python train.py --n_head=6 --n_kv_head=2 --norm_place="pre" --rope_fraction=1.0 --tie_embeddings=false --parallel_block=false --init_std_qkv=0.0274 --init_std_o=0.0274 --init_std_down=0.0 --weight_decay=0.024 --lr_head=0.00498 --warmup_steps=200 --batch_tokens=65536 --train_tokens=447500000
MLP neurons of a small language model. Each row is named by its layer, matrix (gate and up: input weights; down: output weights) and neuron, and shows model dimensions 240-367. Each number is 200 + 20 x the weight over its row's rms, rounded and kept within 0 to 999. A neuron's up and down rows have the sign that makes its largest values positive.
After each neuron's rows, "fires after" lists the tokens most often just before its 100 highest values on Wikipedia text that the model never trained on.

L3.gate673,200,197,227,193,203,235,213,200,189,196,214,198,191,217,200,199,160,202,203,187,203,207,192,213,191,208,162,196,200,186,225,196,178,188,175,204,209,186,175,225,192,188,222,216,216,207,205,243,205,212,211,195,225,172,167,203,194,226,193,221,186,209,216,230,197,214,225,187,216,206,220,194,214,173,169,200,144,190,204,194,191,183,181,201,234,185,205,232,227,226,192,212,218,194,218,178,183,223,208,190,185,206,205,205,209,144,209,192,173,216,197,218,195,201,195,187,195,189,212,227,198,223,200,191,213,253,210,197
L3.up673,207,182,213,154,225,214,192,189,195,185,199,198,198,173,205,212,177,178,206,203,213,225,204,210,185,156,195,202,200,183,202,186,194,212,161,216,214,200,171,211,182,209,214,228,202,177,212,184,159,204,206,209,209,212,182,217,186,197,203,193,200,219,187,211,218,202,229,197,182,187,196,196,168,216,182,162,187,188,203,197,198,209,197,168,188,194,216,146,196,196,199,229,171,193,223,182,221,204,207,213,194,163,207,181,204,168,227,175,190,228,176,214,159,207,218,185,166,200,173,219,215,205,197,227,219,223,192,196
L3.down673,177,180,207,186,227,185,169,180,208,175,197,166,211,193,166,208,211,211,207,191,242,206,171,196,205,198,198,173,189,191,213,184,197,186,165,189,237,226,192,213,209,170,194,254,189,214,224,210,166,215,178,170,223,245,171,212,162,204,209,169,219,171,167,188,214,202,252,190,218,195,207,219,205,200,201,204,170,202,198,203,191,193,212,202,192,194,199,173,216,219,195,162,194,202,203,194,214,196,177,191,203,233,229,191,187,186,203,170,202,186,200,252,213,171,220,179,182,223,192,214,171,240,189,224,188,201,242,172
fires after: " ch", " J", " Ch", "-", "J", " K"

L4.gate515,191,181,165,190,167,197,182,183,185,195,223,193,166,245,196,175,179,211,175,180,193,227,186,170,194,178,176,220,198,197,228,237,228,191,237,231,224,195,231,218,215,183,189,243,222,180,202,217,156,174,225,187,180,208,195,155,222,203,208,207,219,224,198,188,182,175,211,213,199,203,187,194,193,192,232,200,215,196,203,197,174,172,191,152,182,202,223,191,203,207,183,187,177,209,226,210,170,207,202,183,230,181,205,206,225,211,202,183,150,174,192,198,165,167,174,235,199,214,198,177,168,185,196,157,147,159,191,213
L4.up515,169,201,161,192,201,249,199,191,176,212,195,226,173,222,217,176,198,205,228,186,216,223,204,181,190,202,176,167,160,204,210,229,212,180,168,201,211,200,203,221,176,194,164,194,222,205,209,183,183,209,190,212,231,185,170,191,168,196,184,193,200,202,207,188,173,178,208,205,171,173,175,211,173,200,188,209,177,196,218,201,220,223,192,200,207,224,198,193,200,191,202,202,180,190,184,234,206,201,208,189,204,234,207,268,205,184,214,204,182,199,178,170,173,206,150,223,188,212,224,189,191,179,203,205,198,200,198,192
L4.down515,188,189,219,192,176,223,206,168,184,208,186,230,163,174,181,199,225,210,238,190,155,213,178,210,214,216,200,198,222,211,178,156,219,208,183,216,188,185,204,205,207,229,163,225,198,214,208,179,172,185,225,191,190,172,182,182,152,211,169,198,223,197,221,186,225,195,212,210,222,205,220,206,195,199,185,210,205,213,245,188,176,213,161,178,165,177,210,203,183,186,179,200,211,215,201,212,212,177,236,180,194,220,189,210,190,167,199,231,201,161,206,227,168,195,200,213,175,184,212,152,193,174,217,185,217,206,182,204
fires after: "1", "\n", " name", "ial"

L3.gate278,158,203,178,187,196,173,174,209,222,193,217,199,206,206,218,181,160,236,189,168,222,177,202,188,178,184,209,215,213,207,160,179,235,219,205,203,206,175,156,210,193,196,220,209,193,214,229,193,207,215,196,191,219,217,227,185,195,196,215,169,199,196,206,179,208,181,176,180,208,180,200,216,213,199,203,192,204,210,173,188,179,187,168,214,241,168,228,220,169,215,202,194,213,210,217,202,236,209,247,177,196,218,202,213,225,180,202,188,212,185,201,192,198,180,193,190,193,218,180,160,214,228,266,233,197,204,171,234
L3.up278,225,185,197,201,202,228,169,195,204,215,197,185,185,222,229,177,222,197,199,158,207,162,221,212,232,225,193,173,180,197,220,183,228,201,198,189,221,180,217,196,191,222,247,231,227,187,211,221,231,211,197,224,202,235,221,209,196,199,178,210,204,170,213,208,192,205,210,185,179,205,177,209,195,189,177,190,181,167,222,183,167,195,176,183,189,194,211,240,179,183,186,216,177,255,202,178,229,227,227,201,209,199,198,201,168,209,216,194,189,179,191,213,205,212,226,187,215,221,218,169,193,196,223,193,213,170,208,210
L3.down278,167,233,213,173,178,191,189,238,188,206,173,209,190,208,219,165,196,204,171,194,242,201,189,198,185,203,206,180,187,175,174,217,189,185,189,202,219,189,191,209,217,215,216,219,187,196,203,174,169,220,201,234,162,210,178,201,238,219,170,161,230,188,204,188,229,175,244,197,173,203,188,182,221,197,191,210,195,185,213,222,186,206,208,188,185,214,219,209,193,209,168,217,183,218,204,189,200,178,199,181,231,237,193,217,220,210,204,183,226,214,160,233,208,192,201,215,197,196,216,181,169,204,193,194,187,181,194,237
fires after: ".", "att", " agre"

L3.gate988,207,178,164,195,227,210,218,214,205,172,212,192,169,180,166,229,186,190,249,184,206,187,185,169,169,206,190,205,187,202,177,207,202,212,195,189,172,204,184,234,222,191,161,169,228,193,217,195,208,191,200,173,215,190,194,183,180,188,220,187,180,206,196,179,204,150,204,208,195,223,182,211,209,197,192,204,180,209,190,217,202,237,230,214,215,183,197,181,208,195,217,180,238,157,186,204,220,203,215,176,207,221,177,170,234,204,203,207,188,215,214,191,224,185,200,224,188,215,198,221,202,188,226,175,236,178,180,195
L3.up988,210,222,185,214,206,254,211,197,191,185,194,245,215,221,224,212,190,169,205,169,199,196,174,204,207,109,173,189,168,188,211,214,208,165,191,187,207,204,199,198,202,218,211,184,195,224,194,189,215,223,201,230,207,222,217,167,187,233,223,210,213,205,194,194,190,198,231,193,224,187,184,239,174,209,233,207,189,193,174,168,246,211,230,199,159,192,174,228,190,190,190,199,190,237,175,196,210,235,201,197,203,219,242,210,213,246,189,200,228,224,207,185,199,215,232,214,162,243,183,214,204,193,230,188,190,198,203,207
L3.down988,226,219,189,201,242,194,198,185,202,198,203,176,167,191,211,217,214,182,188,202,161,249,228,188,202,179,250,204,201,196,200,259,212,203,197,193,227,205,179,215,177,215,189,169,217,225,210,196,194,204,204,171,215,184,186,196,181,223,201,196,170,200,211,207,171,149,227,174,177,232,228,221,215,204,235,223,221,242,193,198,200,190,200,192,245,220,223,220,201,199,220,149,200,205,214,195,194,178,212,219,177,216,184,194,220,234,196,188,168,172,194,175,195,187,177,234,196,232,202,232,212,192,192,183,204,185,173,205
fires after: " O", "M", " m", " M", " C", " F"

L7.gate103,213,171,214,222,179,198,203,221,195,197,222,186,188,221,171,188,210,197,190,207,224,209,198,227,190,196,201,213,209,191,175,169,205,168,191,183,202,193,209,193,213,192,191,203,187,229,200,174,193,231,190,181,175,216,184,194,204,244,199,182,211,173,222,237,212,181,218,196,201,195,223,175,211,212,206,199,199,193,186,184,212,178,246,191,210,206,239,214,198,215,202,185,197,176,199,221,191,209,192,161,196,163,200,229,194,170,202,222,178,181,231,173,197,179,153,188,205,207,217,195,206,207,223,158,188,196,201,221
L7.up103,219,173,221,196,209,173,193,219,186,195,212,183,182,220,182,200,197,201,195,195,232,208,196,200,208,220,186,186,197,220,179,178,216,169,214,190,213,156,194,196,195,151,233,195,193,221,194,227,210,192,199,188,193,180,181,249,228,201,159,169,216,203,221,211,206,184,209,198,202,203,195,191,176,216,184,209,229,208,201,213,216,225,178,212,193,191,215,197,181,176,222,206,213,212,207,204,207,216,185,216,224,218,197,218,209,193,195,177,169,197,207,219,210,167,191,226,212,188,171,205,211,229,222,130,192,219,196,210
L7.down103,189,204,191,188,201,242,165,210,247,207,217,193,178,162,182,212,194,238,196,195,209,197,200,189,218,222,223,175,187,189,223,193,196,189,184,222,213,205,198,187,205,221,222,213,196,214,216,183,177,209,222,183,186,175,210,194,188,195,189,235,188,174,209,254,186,243,219,192,223,219,185,180,220,193,190,197,209,193,236,196,235,214,191,243,221,186,198,202,182,182,186,220,201,181,221,169,204,175,178,222,198,220,220,204,174,205,192,190,193,202,228,166,210,195,181,180,198,200,206,211,217,203,198,217,161,241,203,210
fires after: "\n", " of", "S", "ies", "|", " sp"

L3.gate37,202,212,226,162,197,200,196,214,189,210,186,202,183,179,232,221,174,192,205,150,215,197,228,210,223,191,222,217,206,215,195,212,223,183,213,219,187,181,198,170,180,187,179,213,206,235,230,220,221,164,194,166,182,188,208,189,181,154,204,169,194,190,205,220,223,197,169,208,177,192,210,214,206,189,203,190,245,173,196,238,195,220,203,191,209,178,166,192,214,198,224,172,207,175,191,216,168,240,185,194,184,187,225,213,233,201,206,207,249,171,186,196,224,188,206,187,179,198,194,206,149,173,210,172,208,244,185,189
L3.up37,200,229,180,163,160,217,225,207,188,206,193,228,199,197,240,165,159,222,205,180,189,213,226,215,228,182,203,173,163,203,196,175,153,194,218,216,194,197,210,196,238,180,210,242,227,189,203,231,220,209,185,211,196,178,215,210,195,252,207,191,161,222,195,195,213,207,168,229,204,156,206,231,169,216,214,244,200,198,239,196,169,184,189,184,205,206,202,217,179,188,162,214,187,221,194,217,198,234,202,208,183,201,182,215,212,212,227,185,210,191,197,223,206,185,189,229,218,200,208,173,221,200,190,153,218,182,207,183
L3.down37,181,195,198,230,186,225,208,197,206,210,165,202,183,211,164,221,191,246,212,213,185,176,198,202,217,198,208,198,202,196,219,190,192,201,201,227,213,217,151,174,224,184,194,223,191,197,203,190,160,231,215,158,201,179,204,231,216,232,199,202,223,198,194,135,214,204,187,169,200,249,214,214,211,224,207,211,187,219,149,200,179,161,197,241,193,194,195,184,178,183,202,202,200,191,157,221,207,218,192,197,192,164,204,205,200,201,204,173,201,190,196,217,184,194,199,193,230,197,221,169,201,205,209,216,218,219,213,223
fires after: " the", " of", " in", " l"

L4.gate850,186,255,154,188,224,196,235,213,218,157,176,194,177,214,202,154,201,184,231,200,197,211,203,183,241,212,171,209,194,209,201,197,233,183,193,217,213,227,209,215,206,183,212,217,198,179,188,165,201,187,200,196,195,227,174,203,216,223,229,224,252,252,189,194,205,207,218,235,189,204,183,224,213,195,160,192,168,187,209,233,182,185,221,191,185,202,178,208,214,209,196,217,200,179,235,168,183,196,189,211,204,167,188,221,209,202,178,210,239,235,215,185,185,220,190,192,190,221,195,173,226,165,186,205,215,155,222,219
L4.up850,184,197,207,184,219,182,202,190,176,227,177,191,188,195,235,192,230,235,191,209,213,160,199,196,221,214,183,196,196,209,187,213,230,199,224,181,208,215,160,176,197,231,200,192,221,196,199,241,222,203,227,224,179,229,207,208,206,177,181,223,174,177,213,185,222,202,207,194,236,197,199,214,189,190,245,199,183,225,200,186,209,197,191,187,204,199,204,222,182,203,182,217,175,213,212,195,205,235,165,185,182,251,199,177,185,224,183,201,206,227,202,218,181,188,235,224,214,225,207,222,226,200,186,205,194,193,199,212
L4.down850,201,172,200,216,156,168,210,182,202,202,200,192,168,227,209,193,205,205,162,202,189,206,178,190,188,188,226,181,210,199,178,167,192,191,202,170,236,189,159,197,192,172,184,176,221,179,188,210,231,193,230,198,209,205,195,194,210,165,222,210,200,179,213,239,235,208,205,219,198,191,205,216,221,182,214,191,185,191,219,210,207,194,209,176,208,204,200,195,223,222,180,191,181,239,203,187,207,139,187,195,205,202,186,169,193,232,196,198,195,234,206,210,204,192,199,201,209,193,201,201,187,184,223,195,187,217,215,237
fires after: "9", "0", "2", "6", " im", "3"

L6.gate692,199,202,190,206,206,216,185,183,218,213,192,176,172,216,204,204,212,226,194,223,185,192,233,187,200,223,182,178,210,214,187,169,241,190,211,208,181,240,200,186,208,202,176,179,213,180,183,212,179,203,208,222,188,219,201,213,183,188,222,188,191,176,174,188,187,160,204,196,186,261,183,188,174,204,177,190,210,171,211,189,174,207,219,210,210,241,160,162,215,194,211,186,198,205,205,180,203,227,202,216,196,189,230,200,208,192,214,198,252,196,213,191,202,208,194,174,209,221,203,205,206,215,186,192,230,206,190,208
L6.up692,230,172,198,207,169,222,187,233,194,184,216,203,162,209,208,168,240,209,201,182,162,189,194,258,204,179,204,194,213,194,206,193,231,204,222,222,203,177,207,194,230,214,216,220,188,204,187,207,185,204,212,198,209,189,200,211,206,205,204,194,228,227,175,190,187,221,184,216,188,183,194,185,220,200,171,212,201,211,207,185,191,185,181,168,226,178,202,160,211,184,229,242,178,214,194,225,178,186,232,187,210,226,182,211,197,204,215,192,185,178,212,214,213,220,213,188,222,175,208,192,187,186,226,196,221,202,176,190
L6.down692,178,178,207,228,193,188,172,224,204,173,188,211,173,238,199,209,188,197,210,210,213,185,222,173,209,164,234,205,206,204,206,175,228,199,199,236,198,199,169,192,191,188,229,199,180,182,196,209,193,220,163,168,200,192,189,197,187,204,196,231,181,200,172,195,184,198,212,227,196,209,208,165,203,182,199,204,191,228,233,194,203,202,189,157,243,174,178,156,191,261,180,214,219,209,209,217,192,215,217,190,230,200,223,174,178,193,186,219,211,212,193,220,208,188,195,183,158,191,231,206,189,195,197,184,168,201,214,227
fires after: "0", "9", "==", ".", "7", "5"

L4.gate72,208,199,214,202,210,203,203,190,185,192,247,217,210,231,235,213,198,175,217,200,196,208,213,198,220,203,208,185,211,222,168,193,229,200,188,211,222,184,202,231,209,215,192,241,221,204,172,211,195,202,183,203,174,226,203,169,187,206,215,190,221,174,177,216,203,200,162,194,188,191,206,212,180,205,210,181,200,220,248,223,212,204,186,183,211,188,225,192,195,182,201,211,181,186,211,207,237,181,167,205,192,167,168,203,196,186,218,194,207,163,205,183,168,174,195,225,191,198,217,197,172,180,185,202,171,195,190,215
L4.up72,180,154,195,159,205,189,234,202,183,190,195,206,207,204,217,192,191,188,211,184,224,163,192,197,205,184,214,161,175,177,208,175,215,195,183,195,203,190,177,210,213,204,201,222,193,184,167,203,189,186,202,234,175,170,210,197,185,214,211,219,188,227,223,208,221,184,206,192,177,187,218,208,231,228,193,224,210,219,224,234,175,217,191,187,203,174,188,164,214,204,219,225,207,199,205,202,191,213,187,226,184,212,184,187,224,171,197,202,179,175,197,177,215,189,187,202,172,204,226,193,184,229,183,196,203,197,205,210
L4.down72,170,227,171,215,195,197,212,229,212,182,216,197,224,184,214,188,184,190,232,207,187,191,208,191,220,239,184,145,181,199,194,173,182,206,195,205,204,183,197,209,187,229,252,220,229,195,207,188,194,214,220,203,196,178,240,230,210,225,209,219,219,181,164,218,194,238,158,224,200,237,175,228,235,197,201,180,217,188,200,189,170,192,215,228,205,204,206,179,221,204,223,226,236,186,210,171,188,205,165,188,190,205,210,206,210,214,171,219,206,176,195,189,192,178,217,177,181,223,206,228,178,186,187,143,171,218,207,202
fires after: "\n", " Family", " the", " name", "村"

L7.gate328,192,187,192,211,171,219,204,190,222,192,174,194,215,238,239,206,164,197,223,201,186,190,187,213,185,192,215,196,173,190,197,264,166,212,186,187,215,214,230,170,199,226,193,171,214,203,203,186,181,169,225,202,200,225,241,163,198,209,183,171,191,188,217,196,203,223,176,191,216,197,213,211,153,201,218,216,164,172,169,188,184,159,173,156,219,189,210,160,194,190,222,175,230,180,237,197,203,209,185,142,193,218,195,169,174,203,207,224,221,213,205,175,201,228,230,212,169,219,213,203,230,182,186,175,207,163,186,204
L7.up328,194,190,235,178,216,206,195,211,161,197,193,172,215,219,205,213,200,233,193,170,215,202,200,197,242,178,212,220,190,196,203,191,225,239,241,223,203,209,201,201,195,233,212,190,187,196,200,199,214,180,212,177,192,181,243,203,199,229,205,179,188,243,216,211,198,223,215,195,206,233,187,193,209,202,173,216,213,206,211,205,196,201,199,225,193,223,193,200,201,212,229,214,186,192,223,185,246,187,213,243,188,206,178,176,199,196,205,163,204,208,182,198,194,164,213,213,196,195,206,173,228,217,216,188,178,193,215,210
L7.down328,198,171,175,158,216,166,229,197,220,195,201,192,206,199,249,218,217,156,201,209,225,203,199,238,190,223,206,229,223,213,214,190,175,215,208,202,214,184,219,171,189,217,209,219,185,200,208,204,207,199,211,212,245,195,198,189,209,209,218,205,221,210,189,200,203,191,233,219,185,239,210,233,213,206,169,180,179,182,193,191,199,218,201,199,187,201,183,186,214,201,176,225,214,186,202,197,203,210,196,212,209,168,214,202,212,183,206,254,164,196,207,185,236,214,182,178,199,218,226,208,228,218,169,205,166,195,221,180
fires after: ",", "."

L6.gate554,185,187,220,191,173,173,204,224,172,217,201,159,185,209,215,192,220,228,216,197,204,217,202,203,181,202,206,159,204,212,179,203,188,204,183,160,201,215,193,176,214,232,219,201,176,201,174,204,192,187,157,222,209,218,220,221,228,167,214,177,173,184,216,215,189,207,196,209,207,206,195,227,194,229,197,205,229,192,194,197,172,168,185,167,189,217,205,198,196,192,214,220,212,202,216,232,193,201,210,209,197,207,217,199,198,224,180,199,222,185,202,184,191,184,236,166,220,184,181,214,178,212,189,205,201,179,199,159
L6.up554,223,205,206,199,210,221,207,229,230,163,194,244,212,221,213,200,162,204,204,192,190,192,205,190,219,185,194,201,216,170,218,195,218,220,201,204,241,205,178,218,217,193,209,233,178,220,214,205,182,191,221,204,190,211,178,196,185,184,195,205,178,193,200,216,211,183,175,247,204,177,218,197,205,208,207,200,203,199,208,208,201,199,188,198,220,197,202,198,174,179,175,209,163,159,218,216,143,171,173,197,173,200,198,189,200,218,182,156,227,232,150,191,196,159,205,179,198,222,206,154,194,218,214,190,195,186,216,216
L6.down554,212,149,216,190,174,157,215,194,207,194,235,232,207,205,208,227,225,178,199,196,192,194,198,205,225,233,197,191,209,207,192,186,188,173,200,174,226,205,232,208,205,216,201,211,217,175,212,213,223,224,179,202,174,196,225,203,200,191,203,177,188,216,198,164,229,203,171,187,229,196,195,196,225,195,145,210,224,192,203,210,212,196,210,232,199,190,233,207,197,211,214,173,183,199,226,156,205,186,219,213,152,211,212,193,188,214,204,187,185,230,197,200,230,212,186,217,171,176,210,213,211,203,222,190,219,206,187,172
fires after: " in", " a", " l", " s", " as", " was"

L4.gate173,192,194,199,207,170,184,202,214,177,196,208,220,196,222,206,223,167,206,214,221,223,196,180,191,150,191,195,176,217,198,197,214,222,175,172,174,229,188,208,204,221,184,148,211,216,219,204,179,193,169,187,176,176,210,190,252,235,228,186,178,214,203,175,161,225,176,190,229,210,240,212,186,224,200,181,203,189,182,195,193,236,196,198,239,176,198,177,219,208,203,203,180,213,182,202,185,195,188,244,186,182,192,187,178,210,213,194,187,179,200,208,195,203,233,150,209,228,184,174,202,192,191,217,198,183,186,208,221
L4.up173,206,196,183,183,189,215,158,197,183,183,213,177,216,164,191,230,185,224,212,181,220,167,209,215,197,219,199,249,180,168,206,207,189,200,187,200,188,201,258,222,182,175,185,189,229,206,192,191,155,188,205,209,212,209,213,221,207,180,164,180,235,200,205,230,179,207,215,193,193,174,238,205,180,223,200,219,185,186,194,207,195,198,214,167,173,178,214,217,226,201,190,182,216,220,201,193,173,197,192,204,221,187,189,161,213,205,208,217,183,182,217,225,206,205,223,231,194,196,193,207,223,223,222,207,186,178,187,203
L4.down173,203,213,216,229,167,217,180,215,191,215,165,217,212,192,233,197,186,202,183,180,191,204,169,242,222,193,188,199,206,187,188,200,199,182,194,170,231,210,212,202,209,225,223,235,206,185,206,205,187,221,226,220,191,189,208,184,235,223,209,176,212,204,217,189,223,182,186,186,208,166,155,226,208,186,193,221,208,210,201,192,193,194,187,199,175,206,195,222,205,191,229,178,203,180,235,228,181,210,215,181,179,176,235,197,185,208,211,199,166,180,218,203,214,213,214,173,207,213,195,226,178,211,229,193,222,210,225,184
fires after: "\n", " =", " b", ")", " soc", "m"

L3.gate746,214,207,188,205,220,229,210,188,211,187,208,196,224,206,174,230,251,167,193,221,188,215,163,182,203,208,179,233,195,204,195,218,217,212,180,215,191,238,190,220,169,184,195,219,186,176,206,175,188,192,166,190,210,178,166,242,199,214,202,188,236,203,192,192,210,214,203,196,163,206,186,223,213,212,215,193,217,197,221,190,194,192,183,215,195,196,233,207,222,194,225,181,158,204,217,207,216,208,179,206,206,227,208,212,200,193,193,245,227,204,182,193,185,221,189,178,187,205,214,196,176,185,183,234,203,180,212,187
L3.up746,212,211,217,225,212,229,178,200,188,203,225,207,183,222,249,161,218,204,183,200,193,202,167,208,222,210,204,202,191,190,224,182,231,180,214,173,193,195,189,197,196,208,174,161,171,191,197,201,202,213,218,190,177,227,190,227,159,219,219,227,241,228,215,170,195,201,201,204,187,180,239,214,198,196,224,210,192,242,186,168,210,156,196,194,157,218,207,206,224,172,169,212,225,189,165,216,209,191,187,236,230,234,192,176,244,221,210,196,191,190,211,187,171,226,255,174,191,194,205,221,193,178,202,227,224,184,164,185
L3.down746,210,224,209,231,226,191,219,205,233,220,203,230,194,203,190,183,183,220,215,179,214,197,179,193,209,183,211,201,220,208,199,185,236,224,204,229,171,217,191,173,208,219,210,192,215,172,196,225,182,166,248,199,187,184,177,155,167,207,223,180,200,229,192,219,191,212,190,196,196,228,196,243,167,209,180,190,237,212,196,174,211,194,151,189,189,192,186,230,193,164,175,211,232,222,189,222,215,210,231,201,187,201,206,216,212,204,207,211,175,218,202,210,166,179,163,204,217,236,200,196,218,206,226,210,231,206,239,213
fires after: " N", " m", " n", "ad", " G", " dep"

L3.gate722,175,257,249,235,205,213,197,203,207,223,195,252,187,192,204,206,176,210,187,223,188,194,219,191,202,180,189,217,197,215,202,182,190,229,207,210,180,185,190,198,186,219,189,205,197,204,208,213,195,184,219,192,188,213,233,208,194,220,199,183,209,214,202,209,186,218,183,203,177,185,202,210,208,223,176,189,198,201,205,205,203,185,209,195,234,235,217,201,186,214,208,173,210,182,220,207,223,208,279,221,189,176,205,185,215,216,214,227,218,198,219,205,225,199,115,229,206,198,193,243,187,206,195,169,184,173,190,194
L3.up722,196,172,178,187,209,186,153,169,195,200,194,176,180,228,165,170,194,219,167,168,183,190,180,214,186,174,194,205,163,175,210,176,229,205,207,221,152,168,205,226,192,197,186,184,180,199,203,236,203,215,210,198,189,190,192,174,200,241,173,218,211,225,178,207,201,212,218,170,219,220,198,197,182,204,184,179,175,217,220,232,182,182,193,183,199,200,243,172,227,195,211,240,219,202,216,212,210,187,187,210,203,201,155,205,212,197,205,204,195,184,233,180,190,214,239,204,188,184,203,161,223,173,209,185,211,219,195,216
L3.down722,171,196,223,172,195,214,188,191,215,222,172,202,208,216,196,158,215,195,181,150,222,207,186,216,166,153,224,203,212,192,245,224,160,184,214,194,231,211,205,186,239,227,198,190,225,215,208,179,206,208,197,203,208,203,221,167,159,195,210,208,207,210,219,219,161,194,191,192,195,186,185,193,193,224,192,204,185,226,203,169,189,235,188,202,215,212,213,168,158,194,214,210,195,185,216,216,221,190,212,197,176,176,199,203,184,191,206,208,187,196,188,202,201,197,196,179,191,215,212,216,225,170,169,201,188,178,171,178
fires after: "\n", "."

L7.gate759,224,197,190,196,182,221,198,225,160,180,211,208,189,163,206,238,202,170,193,191,230,163,192,169,205,178,230,234,207,197,180,205,177,202,223,187,137,180,206,190,202,198,186,182,203,217,213,145,232,205,211,206,189,206,234,198,171,163,207,212,178,187,213,205,196,178,215,198,184,215,198,222,201,208,166,186,216,265,204,173,210,185,203,233,230,207,195,203,211,173,220,192,201,212,202,199,254,185,195,165,187,222,178,179,228,227,198,197,181,218,179,208,219,196,200,195,206,162,180,193,214,204,213,189,236,202,188,206
L7.up759,228,203,219,211,174,212,201,237,192,204,196,182,166,196,202,217,206,188,203,231,177,168,187,182,249,199,225,204,197,193,202,183,205,191,173,207,196,186,181,186,201,222,184,182,188,185,210,234,184,195,216,198,244,202,205,198,198,168,169,207,192,187,150,184,186,171,202,218,207,214,240,220,171,180,238,203,201,203,221,197,165,203,226,204,197,192,194,219,187,195,215,243,190,202,183,213,213,220,230,230,205,218,212,219,194,278,193,211,203,206,172,162,202,186,212,206,210,155,164,204,221,175,206,203,204,179,215,201
L7.down759,218,194,148,176,153,250,201,163,174,222,196,229,180,184,232,218,222,193,214,205,202,195,199,169,197,189,213,221,198,215,186,238,203,212,212,244,211,201,212,217,223,161,218,203,197,207,150,202,214,213,171,200,184,203,221,201,216,213,219,203,192,232,205,194,199,177,209,256,221,243,216,202,189,206,183,205,173,241,179,208,188,189,226,220,191,223,219,199,194,220,191,180,230,211,189,215,190,182,182,219,191,196,202,193,233,176,232,171,214,199,173,216,223,211,234,173,226,176,187,197,230,202,227,184,209,193,203,201
fires after: " ", " on", "On"

L4.gate975,230,184,212,235,178,242,190,200,208,194,224,184,221,202,172,191,194,184,207,160,202,220,173,198,172,215,180,207,177,197,182,185,237,228,206,208,199,222,218,165,165,166,185,201,188,187,216,196,195,239,173,222,180,226,206,201,181,187,190,231,198,217,224,192,196,150,228,198,197,199,205,217,215,242,209,206,203,190,186,217,211,194,194,198,197,188,182,215,197,190,218,228,216,211,165,219,212,191,178,183,224,212,199,176,211,217,200,171,233,204,214,181,204,175,202,209,187,196,201,192,173,198,180,159,186,192,214,180
L4.up975,192,204,217,216,167,214,190,162,167,203,157,166,182,170,204,218,252,186,208,206,203,247,193,198,224,200,203,212,208,197,178,186,214,206,189,190,189,205,207,188,186,195,209,214,227,228,202,184,195,201,223,162,202,172,206,191,226,206,170,214,230,194,213,191,175,208,246,203,219,236,205,212,174,199,216,220,217,230,197,206,168,157,231,193,202,198,174,218,221,231,214,198,219,204,211,211,228,194,174,232,214,199,214,205,209,235,203,190,228,194,194,162,160,191,212,191,223,186,216,201,180,191,222,163,230,193,211,153
L4.down975,200,223,218,199,226,195,201,177,180,230,171,178,191,175,204,220,245,196,198,198,183,228,205,227,187,209,202,217,201,188,193,149,195,223,180,209,207,195,202,201,226,178,185,241,217,207,171,171,191,207,214,188,211,219,215,161,208,204,199,242,243,212,208,219,188,164,218,185,177,195,213,224,206,207,189,214,226,197,204,197,199,183,229,216,179,191,201,208,199,231,193,170,216,221,219,224,216,185,212,246,176,219,217,232,206,191,192,186,216,215,195,176,233,189,189,241,209,218,226,201,207,185,237,205,219,216,214,179
fires after: " M", " N", " Ch", " ch", " m", "m"

L4.gate294,235,221,207,204,204,162,210,197,157,185,192,186,180,157,186,212,224,205,188,214,193,207,187,206,267,179,209,207,192,229,227,189,161,230,144,181,163,151,198,216,184,178,178,192,159,171,181,201,185,197,215,208,178,222,225,223,202,201,211,218,175,223,218,237,185,221,231,189,217,157,176,181,196,211,212,208,223,207,198,220,205,193,219,207,157,173,227,184,204,210,198,208,206,213,235,214,197,198,183,199,202,220,193,216,183,238,206,180,166,158,219,227,212,223,173,195,237,210,173,231,193,191,204,201,242,191,237,228
L4.up294,192,209,181,239,223,208,200,207,221,204,204,163,215,226,213,189,190,195,196,199,197,211,215,194,203,233,222,231,181,184,173,261,217,212,174,206,201,173,218,229,203,236,200,190,188,209,234,206,194,205,186,178,218,178,201,222,219,211,217,222,200,188,180,227,163,209,181,222,237,181,188,185,193,179,214,222,185,207,201,204,224,207,224,219,180,170,212,180,177,210,216,200,207,176,185,196,207,202,186,205,203,204,168,217,211,221,197,198,198,200,221,210,210,233,214,200,188,179,183,217,213,162,215,175,190,208,237,219
L4.down294,198,180,225,209,197,229,171,202,225,165,177,208,216,166,183,204,205,182,190,180,160,241,213,218,188,183,203,205,177,209,169,193,197,216,171,241,163,219,196,188,204,187,215,196,201,192,214,233,242,194,179,180,169,186,184,157,196,175,202,197,190,187,201,222,192,216,215,203,204,218,227,189,172,205,183,193,196,168,182,203,170,217,176,205,172,228,213,199,234,225,209,236,219,192,223,208,167,217,190,199,229,203,197,229,188,199,224,191,190,164,188,214,191,183,202,194,222,216,198,182,192,207,205,218,196,195,225,200
fires after: " on", " On", "On", "ok", " B"